Part of a small language model's weights: no biases in attention or MLP, 531M tokens.
MLP neurons of a small language model. Each row is named by its layer, matrix (down: output weights) and neuron, and shows model dimensions 128-223. Each number is 50 + 12 x the weight over its row's rms, rounded and kept within 0 to 99. A neuron's up and down rows have the sign that makes its largest values positive.
After each neuron's rows, "fires before" lists the tokens most often just after its 100 highest values on Wikipedia text that the model never trained on. A number after a token or word is its count.

L5.down327:45 55 45 49 75 36 47 53 71 35 60 32 52 59 47 51 32 45 59 62 50 44 32 28 58 54 47 38 56 38 44 52 23 45 39 63 47 52 55 55 43 59 60 41 56 63 45 42 47 29 29 39 37 52 35 60 35 49 54 36 53 25 47 47 19 28 29 45 47 53 63 54 39 58 56 37 48 31 53 50 52 63 48 39 45 41 33 44 58 24 36 52 38 50 82 54
fires before: " of" 20, "\n" 19, "," 14, " and" 4, "ed" 4

L7.down509:36 37 65 48 58 74 75 54 44 53 44 43 43 52 36 46 74 37 59 49 81 68 40 65 40 52 53 58 48 51 64 73 66 65 18 61 54 40 38 40 40 50 52 66 55 47 54 70 43 38 51 45 64 41 39 51 52 61 66 53 47 62 60 51 34 49 57 43 55 38 51 85 41 33 39 45 34 46 78 78 43 66 52 55 64 59 49 51 46 70 72 44 45 62 42 49
fires before: "s" 49, "ic" 4

L3.down373:54 51 53 50 47 66 39 56 55 61 54 67 50 45 49 56 48 65 40 68 31 55 64 60 49 71 46 44 51 33 38 29 45 31 47 68 56 40 74 49 43 41 58 58 45 54 56 44 60 57 46 62 53 63 54 50 61 54 37 55 44 52 31 57 41 66 72 28 49 57 48 51 48 54 58 33 70 48 76 38 51 63 50 42 37 58 28 63 34 43 43 45 41 30 40 47
fires before: " " 33, " the" 15, " November" 6, " January" 4, " March" 4

L6.down588:69 51 28 62 43 50 47 42 50 34 54 63 57 42 59 52 50 45 53 56 54 60 45 45 42 56 51 39 31 69 73 68 53 33 45 48 32 45 53 41 51 26 45 68 20 46 64 46 49 65 39 55 50 45 31 51 62 30 37 27 54 54 36 46 31 44 47 39 44 41 56 50 55 66 66 60 44 42 49 44 49 54 38 49 41 42 37 36 35 42 42 55 62 62 46 65
fires before: "2" 41, "1" 10, "3" 8, "\\" 4

L3.down597:42 50 59 54 54 53 39 50 39 77 57 71 59 72 43 34 49 57 54 69 41 29 75 62 46 54 69 54 43 48 80 45 46 57 49 31 47 43 61 52 24 45 58 48 40 40 56 55 71 46 50 44 51 55 30 52 62 40 23 67 59 25 50 58 67 45 43 39 74 47 40 50 51 45 47 51 60 57 39 55 42 31 55 61 54 60 27 44 44 55 45 47 50 59 29 54
fires before: " " 58, "0" 21, "2" 5, " (" 5

L5.down26:59 41 30 27 53 56 51 43 39 32 54 53 67 50 54 67 68 56 57 73 42 62 68 49 45 61 70 52 53 61 34 62 43 47 37 71 32 69 80 45 62 26 38 40 35 52 49 36 44 43 49 40 42 43 39 59 61 55 39 41 51 53 50 57 63 45 36 69 67 41 70 65 66 43 60 52 51 30 67 65 50 64 50 35 45 48 42 72 18 28 59 58 40 48 63 37
fires before: " " 56

L3.down223:41 63 45 77 52 53 33 60 58 42 49 64 60 45 36 50 52 49 25 55 49 50 81 64 55 45 79 46 62 48 52 38 48 36 27 66 50 40 44 48 43 63 46 51 32 51 44 55 54 45 75 29 44 64 54 46 67 64 35 47 46 48 44 36 53 40 56 26 67 54 59 59 52 62 51 79 56 20 61 65 41 49 63 36 55 50 25 39 51 46 52 45 27 49 54 44
fires before: "19" 38, "20" 15

L5.down420:58 58 73 66 41 26 49 48 43 41 57 57 74 54 48 62 52 57 41 59 48 45 59 42 58 60 42 47 29 72 64 43 24 51 40 41 47 30 44 37 76 64 48 70 53 23 51 52 48 59 17 57 52 49 65 54 48 58 49 51 67 40 49 48 47 41 42 55 33 49 37 56 45 56 77 70 63 49 26 68 75 52 33 52 49 49 72 72 48 38 51 59 29 56 51 43
fires before: "." 35, " |" 24, "-" 7, ";" 6, "}" 4

L7.down91:54 71 61 55 36 60 55 66 48 49 49 69 39 23 49 58 40 44 48 60 47 43 39 67 42 47 43 74 43 58 60 44 61 69 37 54 51 56 80 35 45 26 44 54 52 52 57 53 59 58 52 55 55 60 57 56 44 78 47 49 35 54 60 51 53 34 30 64 57 54 46 57 47 37 48 54 41 62 26 56 69 58 64 49 61 54 78 50 30 54 27 44 60 47 35 57
fires before: "and" 18, "ander" 16, "ad" 9, "ig" 6, "it" 5, "anded" 5

L3.down43:62 46 56 47 72 41 50 30 35 62 61 26 53 75 47 38 44 42 53 50 53 50 35 42 54 34 54 65 55 34 42 63 46 40 59 57 34 31 42 67 42 73 52 41 56 39 41 38 54 53 51 50 51 52 35 74 34 62 35 47 36 35 52 53 80 49 16 51 46 49 41 89 49 46 51 43 49 68 39 40 46 47 53 50 43 44 53 41 45 64 52 50 47 43 58 63
fires before: "-" 37, "|" 26, " first" 6

L6.down295:63 38 49 18 47 62 33 54 33 40 34 47 36 58 49 45 55 48 50 41 52 40 62 32 39 43 50 54 47 38 38 32 41 67 78 74 38 33 44 50 18 54 55 54 47 55 37 61 61 56 41 49 63 40 52 27 56 54 59 41 46 46 59 65 34 64 56 56 54 43 42 59 62 42 58 60 50 46 76 53 27 66 68 53 74 56 43 56 30 15 27 50 58 49 40 59
fires before: " " 83, "," 7

L5.down403:48 51 72 41 45 54 40 52 33 62 42 46 62 64 50 42 35 44 56 26 53 67 44 47 83 44 52 34 42 48 72 52 51 23 48 59 21 55 54 44 52 43 49 39 48 61 69 38 53 39 56 67 67 58 43 53 60 51 48 49 41 62 43 52 24 30 46 67 41 52 39 34 32 66 61 55 33 48 63 28 61 58 49 68 70 66 49 45 53 49 49 42 49 56 70 40
fires before: " |" 44, " (" 4, "ile" 4

L3.down491:46 47 44 54 77 63 63 54 53 64 50 51 47 50 48 38 45 41 49 58 51 34 51 40 50 27 52 46 28 51 59 62 51 52 47 53 50 68 48 49 64 64 55 70 69 45 56 55 65 35 56 42 38 46 44 79 27 66 40 43 39 43 58 46 52 67 46 69 32 44 59 69 50 58 29 55 52 59 40 33 17 28 61 58 20 46 48 58 63 48 65 42 57 72 44 36
fires before: "19" 24, "|" 13, "18" 8, "born" 7

L7.down546:54 47 64 65 61 53 61 39 48 55 42 47 49 42 58 55 53 46 56 49 68 38 41 83 43 44 70 46 51 42 42 37 51 64 30 59 54 46 22 42 43 38 67 48 38 51 60 56 57 66 60 49 58 52 44 42 33 53 15 42 42 60 44 55 63 49 82 44 56 55 45 38 51 60 35 37 40 53 55 53 57 52 58 45 63 62 57 51 49 53 48 53 52 51 63 44
fires before: " |" 32, " |\n" 11, "|" 11, " medal" 9, " (" 5

L6.down506:38 49 49 46 66 31 48 60 44 40 61 52 54 41 45 33 69 49 68 46 57 44 38 41 43 29 42 49 47 49 44 48 27 36 23 50 57 48 41 56 41 50 69 52 52 46 41 53 50 33 62 26 51 37 53 37 29 26 53 79 53 35 27 47 68 53 55 42 71 66 67 63 37 49 49 54 52 69 41 46 49 65 91 60 71 45 51 53 46 39 41 61 57 56 59 63
fires before: "19" 22, "2" 15, "18" 9, "1" 7, "26" 7, "20" 4

L3.down388:30 72 51 62 49 80 51 55 59 42 49 62 36 51 61 47 52 48 51 45 65 64 64 46 52 39 29 48 51 48 43 46 28 46 43 47 35 43 28 47 56 58 44 45 36 42 42 53 31 52 35 35 65 61 53 65 71 54 74 47 46 52 54 63 46 35 42 62 42 67 41 62 39 52 39 34 48 42 37 56 54 57 84 78 51 50 66 52 58 47 52 63 49 56 40 63
fires before: " |" 45, "f" 20, "a" 4

L6.down340:47 53 66 57 45 66 31 49 45 57 71 37 37 43 51 42 44 34 63 41 39 50 60 26 62 42 49 39 49 39 52 48 64 63 55 35 59 50 36 30 62 53 52 61 64 36 46 52 55 52 58 24 54 53 59 45 49 60 47 32 58 47 44 56 42 60 55 49 57 57 38 71 58 54 62 23 61 66 78 51 52 31 50 52 78 52 48 46 47 68 29 68 72 83 47 45
fires before: "mercial" 11, "ic" 10, "b" 9, "ics" 9, "ment" 7, "ing" 4

L7.down36:33 60 36 49 50 45 35 51 49 22 40 61 35 42 62 60 49 56 44 49 50 56 56 51 63 60 70 50 57 52 40 53 46 66 45 56 58 34 54 69 38 59 61 38 42 47 45 39 43 51 45 45 41 52 68 79 48 63 60 56 50 40 61 34 44 61 65 30 66 59 42 59 39 41 52 50 43 51 65 62 57 55 51 33 57 67 41 19 45 25 28 49 49 41 22 55
fires before: " " 87, " of" 4

L5.down296:68 53 71 49 08 29 40 44 36 50 70 77 62 57 53 40 63 48 74 47 57 31 41 50 59 48 39 37 52 49 51 34 47 55 59 57 37 65 43 36 37 40 52 65 46 52 51 48 46 37 74 40 55 60 47 42 53 42 55 37 49 44 32 40 50 41 39 57 53 62 46 72 61 36 52 69 57 54 54 66 38 61 41 66 42 42 37 62 53 37 40 62 57 48 31 49
fires before: " |" 27, ")\n" 8, "\n" 7, "." 5, ".\n" 5, " –" 5

L5.down32:45 56 44 31 59 47 65 40 52 47 59 41 63 47 53 61 59 55 60 46 64 46 55 66 45 59 63 39 41 58 58 63 54 54 63 58 62 50 48 52 43 30 47 66 46 65 46 72 43 37 43 68 75 47 17 42 38 57 48 64 41 47 45 32 54 54 75 44 66 51 65 49 70 60 62 32 62 53 38 51 71 38 57 36 53 43 52 60 31 41 55 46 54 81 55 48
fires before: "|" 69, "|---|---|---|---|\n" 11, "|---|---|\n" 6, "|---|---|---|\n" 6

L6.down383:38 44 40 53 49 71 52 30 51 62 46 48 30 60 39 69 55 43 63 47 59 68 35 30 61 60 46 19 33 48 46 49 46 55 46 42 48 59 49 61 53 41 53 41 55 52 22 40 66 74 57 46 42 63 47 40 38 34 51 38 38 40 53 65 57 60 48 56 37 46 64 57 59 35 41 54 46 63 53 41 45 63 55 40 50 56 57 41 60 48 77 42 49 28 54 56
fires before: "|" 34, "1" 8, "7" 8, "8" 8, "5" 7

L5.down647:43 61 65 48 51 46 46 52 63 35 57 50 55 82 37 63 16 43 63 44 56 57 52 59 71 47 47 51 54 54 67 81 58 66 35 62 48 54 44 75 45 59 55 45 46 59 50 66 62 52 53 68 44 62 69 47 52 34 29 62 57 71 56 55 51 80 58 57 65 39 51 42 47 45 58 49 42 48 36 56 36 51 52 48 55 56 65 35 46 56 51 59 41 43 42 33
fires before: " |" 28, "." 15, "," 5, "es" 4, " |\n" 4

L6.down313:56 51 52 44 41 41 62 47 63 51 33 52 37 34 74 38 57 38 55 51 51 47 39 54 32 39 52 37 43 44 39 31 35 57 68 65 58 53 55 53 35 44 54 52 46 50 85 60 49 34 67 93 41 50 35 58 63 50 50 28 57 55 63 62 37 47 56 22 52 43 21 29 56 57 56 42 47 37 66 69 37 76 44 26 64 62 61 40 29 57 34 51 48 58 40 41
fires before: " " 47, "," 28, "." 9

L6.down139:44 38 40 50 41 57 35 42 58 47 41 66 41 47 55 46 54 50 27 40 43 41 43 39 62 45 17 40 62 46 57 31 67 48 56 57 42 54 52 36 48 48 45 37 58 37 59 40 49 42 39 40 74 38 40 70 68 26 61 40 60 54 56 56 45 34 47 60 58 65 49 69 37 45 42 40 47 39 52 49 82 44 63 47 53 31 69 54 55 59 58 28 51 58 18 59
fires before: " " 58, "iv" 6

L3.down173:41 33 44 49 73 58 47 56 49 57 58 46 61 55 52 45 48 43 65 51 54 56 51 37 62 65 51 56 35 42 54 37 44 44 63 51 38 55 53 50 67 40 43 51 53 41 40 49 48 70 56 52 49 52 68 45 32 38 55 35 30 47 37 54 66 82 60 54 42 19 36 40 39 40 43 35 29 72 65 18 40 57 35 63 69 54 43 56 61 55 32 45 56 61 60 46
fires before: " " 38, " October" 7, "00" 7, " L" 6

L5.down172:74 41 39 37 45 35 86 31 45 44 49 42 27 53 57 61 58 28 56 49 52 48 59 48 45 49 66 38 42 52 57 56 50 33 63 61 47 62 51 92 62 55 57 70 44 73 16 57 27 46 51 61 52 49 41 38 43 45 46 57 58 55 49 34 53 75 48 53 36 49 45 54 47 33 48 48 60 55 51 60 40 43 62 41 75 60 54 44 57 33 45 56 70 45 36 52
fires before: "|" 65

L7.down450:39 53 33 46 41 68 48 29 59 33 51 58 42 76 48 41 61 41 68 51 43 34 34 69 42 33 37 51 62 52 64 71 39 61 49 61 42 32 62 45 56 25 60 55 52 33 51 43 48 59 48 52 51 46 49 33 41 51 55 65 54 57 48 42 56 53 56 65 71 41 50 54 37 50 76 36 60 45 49 55 39 47 55 33 57 51 59 65 60 35 37 31 54 43 42 17
fires before: " |" 30, ")" 28, " (" 12, ";" 10

L6.down462:72 63 44 58 60 65 77 43 63 47 72 37 47 54 40 34 55 64 27 40 69 67 31 44 39 48 51 21 57 37 32 49 30 53 53 34 53 31 49 48 49 50 47 69 75 32 51 57 71 76 37 49 44 47 42 41 45 58 53 55 40 44 52 52 43 58 62 52 13 52 51 50 45 32 56 54 48 42 55 60 42 43 50 60 50 44 36 57 38 41 50 53 43 35 39 40
fires before: " |" 55, "z" 17, "as" 6

L3.down314:39 39 52 43 62 53 35 50 30 62 43 56 38 64 69 54 37 48 58 43 50 47 42 59 40 36 36 42 45 42 44 50 42 64 65 46 18 38 53 49 48 39 52 57 36 44 58 36 71 57 43 66 44 57 39 45 47 26 35 64 44 48 39 61 43 25 60 56 36 48 44 22 65 58 48 48 36 58 68 51 31 54 66 49 47 59 46 55 57 59 74 53 48 84 34 28
fires before: " " 61, " —" 7, " |" 5, " TV" 4

L6.down93:44 50 49 33 51 65 45 53 46 41 45 48 66 45 57 62 49 30 37 43 65 62 58 54 45 55 54 54 52 53 57 49 60 38 56 55 51 50 33 50 52 49 45 49 39 58 46 58 41 47 69 46 52 37 45 48 62 28 74 44 49 66 61 27 48 58 36 73 44 56 51 48 52 53 44 41 54 33 51 57 46 53 64 34 61 66 44 50 63 39 47 77 46 43 51 55
fires before: "." 26, " |" 8, "°" 8, "–" 6, "0" 6, "3" 4

L6.down329:47 53 26 17 57 33 50 60 50 30 59 51 57 68 57 54 20 46 41 59 38 63 41 68 44 43 60 47 32 44 33 45 58 53 72 53 59 55 34 63 67 23 55 35 73 37 68 38 55 50 62 53 59 58 43 49 54 44 50 52 51 46 51 45 50 40 47 59 21 33 66 59 50 49 43 65 63 62 41 50 48 47 47 50 59 67 45 64 34 55 58 50 44 52 35 43
fires before: "|" 97

L3.down698:74 43 30 58 39 47 50 57 54 61 52 50 41 47 61 54 27 58 38 72 59 51 52 31 38 38 50 46 52 58 60 62 73 52 40 37 51 79 43 28 43 50 64 33 55 64 39 55 70 51 33 52 53 45 49 30 70 41 59 51 81 65 58 56 60 38 57 41 49 72 60 71 48 31 40 54 59 50 51 53 62 60 57 49 49 31 44 37 47 57 58 41 45 51 65 42
fires before: "0" 43, "2" 9, "1" 9, " He" 6

L6.down251:38 50 43 44 70 47 38 31 53 77 65 41 52 23 52 55 37 54 46 30 39 51 41 65 52 66 56 54 52 48 56 30 55 51 33 61 45 48 52 50 54 48 32 45 53 64 58 27 43 46 56 48 38 65 49 54 29 61 43 58 61 36 59 11 60 51 44 49 30 40 41 46 55 56 61 51 27 44 52 43 37 56 45 57 56 57 29 48 28 51 64 43 53 60 27 61
fires before: "A" 14, "G" 12, "|" 11, "D" 9, "L" 5, "F" 5

L6.down59:52 66 67 69 54 44 46 36 57 46 40 32 24 42 21 55 39 55 34 50 55 46 40 38 43 58 38 50 56 76 62 30 33 47 58 72 54 62 37 36 27 45 53 46 34 18 50 57 53 35 27 41 37 24 30 58 30 44 33 39 46 48 43 59 32 41 54 67 66 43 61 48 39 55 54 42 47 32 43 55 43 49 52 36 69 28 53 48 47 43 58 37 26 61 48 48
fires before: " " 57

L5.down683:62 51 51 39 42 42 54 53 68 57 36 25 32 46 78 61 54 34 42 50 64 51 54 60 25 27 49 59 38 35 54 43 37 76 57 60 62 38 36 55 42 43 52 55 37 45 62 86 66 51 47 39 73 62 52 46 30 35 65 37 21 39 44 51 60 49 69 39 61 41 51 40 44 48 45 32 51 60 60 60 55 50 43 58 58 50 23 48 57 41 32 50 63 43 42 51
fires before: " " 98

L7.down427:46 44 61 50 50 27 57 43 61 44 55 52 37 44 41 60 64 46 48 64 45 37 62 59 41 36 60 30 51 29 53 67 56 61 59 57 58 43 69 52 47 67 60 52 42 77 38 27 66 44 40 65 13 56 57 67 27 52 37 63 59 60 25 49 65 66 59 24 56 58 72 73 60 48 65 71 43 77 35 51 31 75 33 32 58 41 46 45 52 54 42 39 49 34 60 35
fires before: "20" 63, "0" 4

L6.down459:66 27 61 57 66 46 57 43 56 69 64 58 61 57 55 76 47 58 45 44 40 49 64 59 44 57 49 44 75 44 32 56 43 62 43 47 55 49 56 57 30 59 40 51 32 31 55 72 55 46 45 43 56 42 27 59 42 34 59 53 73 62 52 47 64 51 70 57 54 62 43 44 32 37 72 27 34 67 76 45 60 44 47 56 38 52 62 41 46 55 58 55 67 76 27 46
fires before: " |" 46, " |\n" 5

L6.down565:40 43 44 58 35 53 62 41 52 46 72 51 61 78 59 47 44 55 61 56 69 41 58 51 42 37 39 55 62 61 53 56 49 45 42 44 57 64 48 45 44 47 35 52 37 71 52 27 46 32 50 49 36 64 45 51 55 25 38 44 52 37 47 59 44 59 39 37 56 47 47 36 51 66 42 64 47 55 49 52 39 55 40 51 33 41 61 50 48 29 46 17 52 31 40 59
fires before: "2" 37, "\\" 13, "3" 10, "1" 8, "k" 6

L6.down97:48 56 43 38 31 42 68 48 17 81 74 48 57 75 45 38 43 64 63 35 60 61 67 67 39 33 37 48 51 59 69 44 40 53 61 57 34 55 69 50 37 56 50 25 27 70 65 45 48 26 62 49 50 57 46 44 33 25 46 47 49 62 39 56 47 53 38 51 31 57 39 49 40 60 52 48 47 69 40 40 47 45 67 67 48 63 50 38 48 49 50 34 38 63 42 55
fires before: "2" 31, "\\" 15, "k" 12, "1" 8, "3" 6

L3.down240:43 69 49 54 50 55 52 52 55 56 45 51 52 52 32 59 55 35 34 59 58 58 78 47 60 64 46 35 56 45 60 51 47 53 37 63 43 61 22 57 47 53 61 62 57 80 51 49 69 51 48 46 33 21 25 68 67 79 58 53 49 40 50 49 52 49 36 54 49 35 49 48 58 48 56 54 51 47 32 54 54 33 73 51 38 54 75 28 51 49 23 55 51 60 38 23
fires before: " " 26, " ESP" 10, " W" 9, " L" 6, " F" 4

L7.down154:52 51 33 54 70 52 50 34 58 51 67 50 63 72 45 72 57 49 43 58 48 34 53 61 48 42 56 69 64 36 61 68 39 32 47 48 35 57 48 62 65 54 72 60 49 48 46 47 47 54 51 51 27 44 41 25 61 53 49 56 49 58 50 57 45 64 79 32 34 55 45 70 34 53 23 63 65 55 67 67 35 76 57 36 52 31 27 46 60 48 57 78 46 35 29 26
fires before: " |" 61, " |\n" 15

L7.down597:42 43 55 66 53 52 51 44 48 50 65 56 37 78 56 23 51 58 60 54 59 60 67 58 47 40 44 49 63 73 51 51 48 39 52 61 61 44 47 36 37 54 52 58 42 72 66 68 46 38 57 77 48 68 10 57 54 55 37 62 70 55 44 46 43 76 43 43 35 53 52 35 52 62 46 58 30 56 46 47 45 40 41 49 39 54 60 40 52 52 51 29 53 50 33 51
fires before: "2" 14, "k" 12, "\\" 10, "10" 9, "1" 7, "3" 5

L5.down674:72 36 67 58 61 35 68 55 38 41 41 30 73 53 47 37 82 65 57 37 44 55 40 53 50 41 41 39 38 44 43 50 51 56 52 48 36 34 51 55 73 43 50 40 67 50 31 48 55 56 58 64 62 52 44 74 50 56 43 52 41 58 41 58 37 60 45 44 47 57 82 61 35 55 37 54 52 44 41 42 24 55 48 48 58 60 44 62 62 56 57 31 27 33 53 42
fires before: " |" 88

L3.down550:52 44 41 58 54 51 57 49 41 70 30 64 66 25 27 58 50 61 75 54 49 55 55 64 30 44 47 58 72 57 30 46 69 55 52 61 53 44 34 65 42 56 71 60 47 63 44 39 41 45 56 48 28 63 61 37 45 36 33 61 56 72 55 32 36 62 30 60 53 49 47 59 39 66 51 41 52 55 39 63 50 46 57 60 59 72 54 43 68 50 50 57 61 50 53 40
fires before: "0" 38, "1" 13, " |\n" 11, "2" 8, " |" 5

L6.down405:60 42 54 20 38 44 60 51 35 36 48 61 41 51 75 51 33 64 49 66 53 46 33 45 57 55 60 54 51 56 62 31 43 50 68 54 40 47 22 41 63 52 51 63 43 16 50 54 49 28 54 63 41 64 56 50 44 53 49 61 63 53 63 35 45 44 46 44 53 51 53 25 53 44 44 37 45 51 73 50 58 45 57 50 48 42 41 33 69 65 49 60 37 49 93 34
fires before: " " 55

L5.down114:40 63 63 45 51 40 64 52 44 76 63 48 46 48 56 59 86 56 75 55 44 56 57 42 46 41 57 48 37 58 51 52 44 28 65 42 54 39 44 59 53 65 44 59 53 56 39 68 56 40 65 51 41 47 40 38 43 51 79 46 53 45 35 53 27 63 56 69 45 55 39 59 50 42 59 59 45 60 40 30 48 76 59 55 47 56 58 53 35 31 35 57 41 63 54 47
fires before: " |" 51, "." 17, " |\n" 10

L7.down193:41 54 60 50 65 28 62 58 31 63 49 50 69 69 46 53 58 27 44 28 65 37 55 60 61 33 56 27 57 40 35 63 54 19 36 52 66 40 65 57 46 48 62 41 54 66 58 72 53 47 49 57 65 48 55 61 54 72 56 44 45 64 56 42 47 44 51 24 56 52 68 47 19 42 54 38 25 43 33 53 27 52 60 47 61 63 64 42 59 50 45 46 22 58 38 47
fires before: "." 55, " in" 4

L5.down378:55 57 56 53 67 34 49 38 57 44 52 56 32 60 47 58 62 43 42 54 50 54 56 44 60 59 50 56 60 41 43 53 52 37 67 49 33 60 58 43 40 50 61 40 72 48 50 46 78 35 45 64 39 32 29 54 46 65 44 36 39 50 56 51 07 27 44 53 30 34 54 49 61 34 50 62 43 58 52 43 35 23 35 60 41 32 50 31 40 50 57 55 52 44 48 31
fires before: "." 60, "," 4

L3.down351:43 45 56 37 53 57 74 38 53 51 44 64 41 60 51 63 25 60 50 48 31 30 32 45 55 48 59 70 54 30 40 68 60 33 40 37 51 60 53 54 49 24 61 57 47 48 54 33 54 31 57 44 50 32 55 49 62 60 55 54 51 22 30 24 38 43 52 36 35 43 63 17 60 58 50 61 49 52 59 58 55 46 60 73 43 34 42 52 55 37 70 56 48 41 70 60
fires before: " " 21, " A" 11, " N" 10, " MF" 10, " FW" 8, " DF" 5

L7.down566:35 28 57 55 67 69 39 45 41 61 66 56 48 65 52 52 46 42 65 50 29 51 43 67 30 59 22 73 46 44 44 24 48 34 50 56 47 30 48 62 36 68 41 50 59 49 43 42 51 40 48 50 45 44 61 27 47 47 70 39 54 40 52 52 57 72 53 57 48 58 41 37 56 53 44 65 43 59 62 37 45 61 40 53 52 40 32 58 63 54 67 37 33 29 73 49
fires before: " " 72, " |" 5

L6.down363:41 34 27 51 44 55 46 38 62 47 52 63 51 31 62 41 50 61 44 54 43 51 35 39 58 47 61 55 60 47 47 49 55 53 37 61 36 44 25 52 32 49 64 45 66 65 30 55 53 34 37 29 63 61 52 59 47 52 55 68 46 63 49 45 36 46 38 58 57 47 53 44 70 49 59 36 47 49 49 57 66 52 35 55 51 48 41 68 46 57 59 39 50 41 54 33
fires before: " " 62